config.yaml
num_hidden_layers: 9
hidden_size: 384
num_attention_heads: 6
num_key_value_heads: 6
head_dim: 64
intermediate_size: 1536
vocab_size: 16384
hidden_act: "tanh_gelu"
norm: "layernorm"
norm_place: "pre"
norm_eps: 1e-05
positions: "learned"
qk_norm: false
attn_scale: 0.125
bias: "all"
tie_word_embeddings: true
parallel_block: false
init: "uniform"
init_std_qkv: 0.021
init_std_o: 0.00495
init_std_up: 0.021
init_std_down: 0.00247
optimizer: "muon_variant"
learning_rate: 0.0126
lr_mult_o: 3.0
beta1: 0.93
lr_head: 0.00754
max_grad_norm: 0.5
warmup_steps: 200
schedule: "wsd"
decay_fraction: 0.284
decay_shape: "linear"
final_lr_fraction: 0.1
batch_tokens: 262144
max_seq_len: 1024
doc_mask: true
train_tokens: 1134000000
max_steps: 4326
dataset: "wikipedia_en"
MLP neurons of a small language model. Each row is named by its layer, matrix (up: input weights) and neuron, and shows model dimensions 48-143. Each number is 50 + 10 x the weight over its row's rms, rounded and kept within 0 to 99.
After each neuron's rows, "fires after" lists the tokens most often just before its 100 highest values on Wikipedia text that the model never trained on. A number after a token or word is its count.

L6.up1517:63 55 41 57 56 46 35 42 51 46 57 58 43 64 62 45 49 46 46 40 39 47 70 49 58 41 39 66 48 41 46 53 45 40 38 57 45 51 29 52 48 49 42 53 60 58 62 52 49 45 67 36 59 38 48 38 45 55 51 60 41 52 36 49 56 59 43 61 70 63 46 51 58 53 64 69 38 43 74 47 37 55 39 46 39 49 48 53 52 31 44 65 61 50 42 31
fires after: "| " 44, "–" 6, "." 4

L3.up492:48 42 51 57 49 62 58 52 53 39 50 28 49 37 46 66 60 32 41 59 43 43 54 42 54 53 43 58 51 47 36 56 51 49 69 42 43 41 51 43 54 66 64 41 47 51 40 58 41 35 27 59 48 52 39 52 61 51 53 53 41 60 50 45 60 59 38 46 47 51 48 55 50 25 46 41 47 48 59 48 60 56 42 37 57 30 38 46 59 57 61 33 30 43 59 50
fires after: "in " 38, "In " 27, "From " 4

L3.up467:51 49 43 62 40 32 47 57 51 72 53 64 46 58 53 67 47 47 54 55 63 49 49 50 49 55 51 59 60 41 46 55 38 54 51 61 65 46 61 62 60 48 64 69 67 39 42 68 68 67 51 51 51 37 47 44 60 68 42 49 33 56 48 59 52 39 50 53 45 33 42 30 40 70 34 55 47 46 58 60 37 41 48 43 61 61 39 48 40 55 49 68 30 51 37 61
fires after: "| " 58, "\n" 16, "Pld " 7, "born " 6, "′" 4, "GF " 4

L3.up978:51 65 46 52 53 36 37 54 54 54 58 39 39 38 46 38 46 53 44 71 43 36 70 56 63 36 56 62 67 58 61 54 49 81 42 48 37 48 56 42 67 56 51 64 47 64 46 54 64 54 56 68 49 34 59 48 54 62 57 46 47 38 50 33 49 50 37 39 49 42 54 51 50 48 49 41 59 40 49 49 59 52 70 57 54 38 38 56 44 44 36 53 47 71 68 47
fires after: "to " 20, "a " 12, "Candidate " 12, "for " 6, "and " 4

L6.up1040:44 36 52 56 30 44 37 39 62 65 42 52 45 77 55 51 48 44 48 37 44 44 63 28 50 50 53 48 55 37 63 48 44 41 63 75 51 47 47 40 58 50 49 45 64 45 34 58 56 50 55 64 61 47 42 38 64 50 54 36 44 53 42 45 39 48 58 51 40 53 58 55 54 59 48 62 39 58 53 29 56 50 47 67 44 68 51 53 31 60 42 67 55 43 50 55
fires after: "| " 27, "(" 17, "% " 7, "; " 5

L6.up1135:37 63 47 59 46 33 45 45 53 53 36 66 53 39 35 48 45 60 49 30 36 54 62 43 57 53 48 57 50 56 53 43 61 45 56 63 51 81 52 40 45 46 52 49 54 63 57 44 51 59 51 42 46 52 41 53 34 52 69 58 47 43 67 58 10 32 76 35 54 52 62 69 51 54 54 42 69 47 67 49 46 46 37 53 49 50 62 56 49 60 55 60 61 53 47 40
fires after: "." 57

L6.up804:43 29 46 53 63 34 33 47 39 53 43 47 45 53 33 52 68 39 69 46 57 44 76 58 51 33 56 52 65 59 55 57 49 48 37 60 45 56 65 38 42 45 44 51 32 41 34 65 69 44 42 57 54 69 48 56 60 39 42 42 54 55 54 40 78 37 40 71 50 54 46 46 46 38 52 68 46 62 45 53 49 50 49 70 45 49 49 59 52 47 66 52 46 69 61 63
fires after: ", " 48, "==" 4

L6.up75:54 52 51 41 56 44 53 53 68 43 48 65 48 45 52 65 51 47 58 50 61 42 52 45 54 59 67 59 49 55 46 52 51 49 50 42 50 45 63 56 39 37 59 60 50 61 57 45 45 52 54 62 34 59 43 54 44 47 48 57 30 57 52 69 48 70 56 49 58 55 45 50 57 44 55 50 54 39 76 52 77 53 55 51 47 42 66 55 73 57 41 43 26 45 59 44
fires after: "201" 20, "198" 12, "200" 10, "\n" 10, "On " 6, "on " 5

L6.up1198:61 68 54 50 70 43 63 44 46 59 63 66 60 48 46 53 61 44 51 49 36 31 45 42 45 51 72 27 37 75 61 55 57 45 59 52 38 52 41 69 35 40 50 43 46 35 49 40 50 65 51 41 55 41 41 40 47 71 55 45 61 59 46 65 58 59 64 49 60 40 56 67 48 30 55 48 44 59 59 63 45 60 48 38 47 47 52 28 45 42 52 39 55 50 45 43
fires after: "On " 21, "on " 16, ", " 14

L6.up5:62 46 45 41 36 51 37 43 40 45 67 63 66 45 35 42 52 40 59 59 42 47 43 32 39 56 41 59 38 35 54 61 37 37 33 46 54 61 63 58 42 39 45 53 60 68 21 34 59 53 48 58 57 57 65 50 65 57 48 60 54 57 51 54 43 47 40 53 49 49 61 38 52 42 49 44 36 41 59 48 49 63 48 52 50 37 34 51 38 50 60 45 42 58 25 60
fires after: "| " 34, "No" 8, "|" 6, "I" 4, "Summer " 4

L3.up847:46 40 39 62 52 45 69 63 49 48 37 27 31 48 42 56 49 49 39 54 36 48 35 35 31 66 63 53 50 40 63 37 42 56 46 56 35 33 53 54 58 52 44 31 41 54 65 46 49 37 44 49 58 58 58 46 59 53 55 41 48 58 52 49 38 62 67 42 44 34 47 21 52 46 73 55 37 66 57 42 53 46 32 57 45 54 57 51 55 47 48 57 46 40 34 38
fires after: ", " 45, "T" 14, "sh" 5, "Sh" 4

L3.up1087:59 59 57 57 69 44 67 56 53 65 46 64 41 50 24 46 35 61 38 58 56 48 51 54 62 54 54 67 60 45 60 47 43 41 60 62 37 46 52 43 47 50 35 39 61 38 30 53 52 54 44 40 55 33 43 56 35 47 57 54 59 39 43 59 50 63 40 54 52 40 35 55 44 59 65 39 40 24 37 52 40 39 55 53 32 58 49 51 65 49 48 49 45 37 63 52
fires after: "\n" 60, "| " 7, "% " 5

L3.up531:71 69 39 73 43 55 46 48 39 72 43 37 57 74 48 52 68 53 40 45 50 65 55 45 47 58 58 54 54 54 48 52 44 45 55 46 41 25 51 38 43 59 48 50 47 38 52 61 64 64 58 55 51 64 57 49 60 57 52 58 42 64 60 44 44 31 58 41 37 50 29 46 45 54 52 56 58 36 52 51 41 28 61 48 52 56 26 37 60 50 55 38 47 42 49 42
fires after: "| " 34, "+" 8, "GF " 8, "Pts " 7

L3.up811:59 56 43 38 47 44 64 56 58 37 60 46 52 37 52 62 47 57 49 46 52 56 47 49 56 44 44 52 53 40 47 51 57 49 49 31 46 32 69 50 52 58 45 54 44 43 46 48 63 53 47 40 56 59 53 61 45 49 55 59 64 48 30 54 58 42 56 32 56 62 50 55 64 43 38 47 53 28 43 56 49 43 59 57 37 55 58 42 43 55 36 58 75 61 35 68
fires after: "the " 38, "and " 21

L6.up139:50 63 42 49 38 44 64 52 58 60 58 74 60 57 56 40 66 76 55 56 57 65 44 60 68 52 56 55 37 52 63 43 69 35 43 33 59 28 57 40 43 48 59 69 52 39 56 52 38 46 38 43 36 45 36 47 43 63 57 56 57 56 36 54 45 56 41 53 42 50 47 52 44 62 58 67 44 59 43 35 44 59 42 33 67 60 55 56 45 50 45 33 59 50 63 48
fires after: "the " 44, "United " 10, "West " 4, "201" 4

L3.up1018:49 44 52 38 49 58 61 52 60 27 54 63 54 62 57 52 70 59 46 44 61 29 54 49 57 50 45 28 50 58 51 36 55 53 51 42 54 48 40 58 61 50 51 38 50 57 46 49 41 46 47 32 47 32 52 45 51 49 55 30 47 58 43 55 44 66 63 44 43 68 55 52 41 51 65 46 36 60 54 52 55 65 35 69 61 35 56 48 50 51 44 60 52 20 59 50
fires after: "The " 31, "the " 28, "that " 15, "\n" 6, "and " 4

L3.up663:49 37 55 59 52 47 52 49 40 57 35 47 65 45 53 45 53 51 46 45 61 44 42 25 60 31 51 56 60 51 66 51 62 45 41 51 41 49 51 27 64 52 57 54 46 53 53 54 50 64 34 35 38 59 52 53 65 48 35 53 52 50 32 49 38 49 43 45 46 53 39 36 37 50 52 77 41 52 44 51 54 53 44 52 41 46 56 60 34 50 50 50 68 59 40 44
fires after: "| " 27, "\n" 19, "- " 10, "Reg" 6, "200" 5

L3.up1349:47 36 56 57 33 49 42 52 73 39 42 53 43 55 47 51 47 52 58 31 55 58 44 42 57 59 59 52 65 70 71 47 59 38 45 63 59 53 52 42 65 38 35 32 38 37 39 55 67 54 38 55 47 40 62 45 63 39 58 37 53 48 40 53 21 76 47 59 42 42 57 50 47 51 51 34 47 70 53 50 48 52 39 41 60 38 74 38 49 51 41 53 57 43 66 58
fires after: ", " 50, "." 13, "emph" 4, "Preceded " 4

L3.up88:51 41 70 65 61 25 43 67 62 44 32 62 38 47 55 58 54 35 44 29 44 48 50 55 63 47 43 44 59 33 66 44 42 59 51 55 33 39 59 52 55 53 56 49 57 43 51 50 44 49 50 77 44 34 43 37 51 63 54 45 49 62 50 49 58 49 50 72 53 58 36 55 50 45 65 43 35 78 58 59 55 55 48 61 57 45 44 55 46 44 44 44 43 51 64 52
fires after: ", " 36, "and " 12, "-" 10

L6.up199:63 27 63 52 47 53 36 63 58 63 40 46 33 44 42 66 48 44 52 60 31 56 31 56 38 55 55 11 52 67 55 53 65 54 61 52 56 56 25 63 65 51 55 53 42 40 53 67 35 42 64 34 39 48 39 56 44 32 47 51 69 54 56 36 65 68 39 57 40 56 69 48 46 42 61 50 43 63 55 42 34 48 40 40 53 45 52 60 51 42 37 41 61 45 38 56
fires after: "," 28, "of " 16, "| " 7, "at " 7, "in " 4, "St" 4

L3.up1236:41 66 37 52 61 36 54 44 49 50 52 69 41 46 51 57 23 66 65 43 41 38 63 39 56 56 50 59 42 23 51 55 50 53 43 36 30 33 49 52 64 40 69 44 65 51 61 51 55 18 50 46 51 47 62 38 51 50 47 35 46 55 46 39 47 45 60 56 74 68 64 60 43 49 54 49 56 58 49 61 43 62 46 54 32 40 37 45 56 39 44 60 64 41 45 44
fires after: "and " 63, "978" 9, ", " 5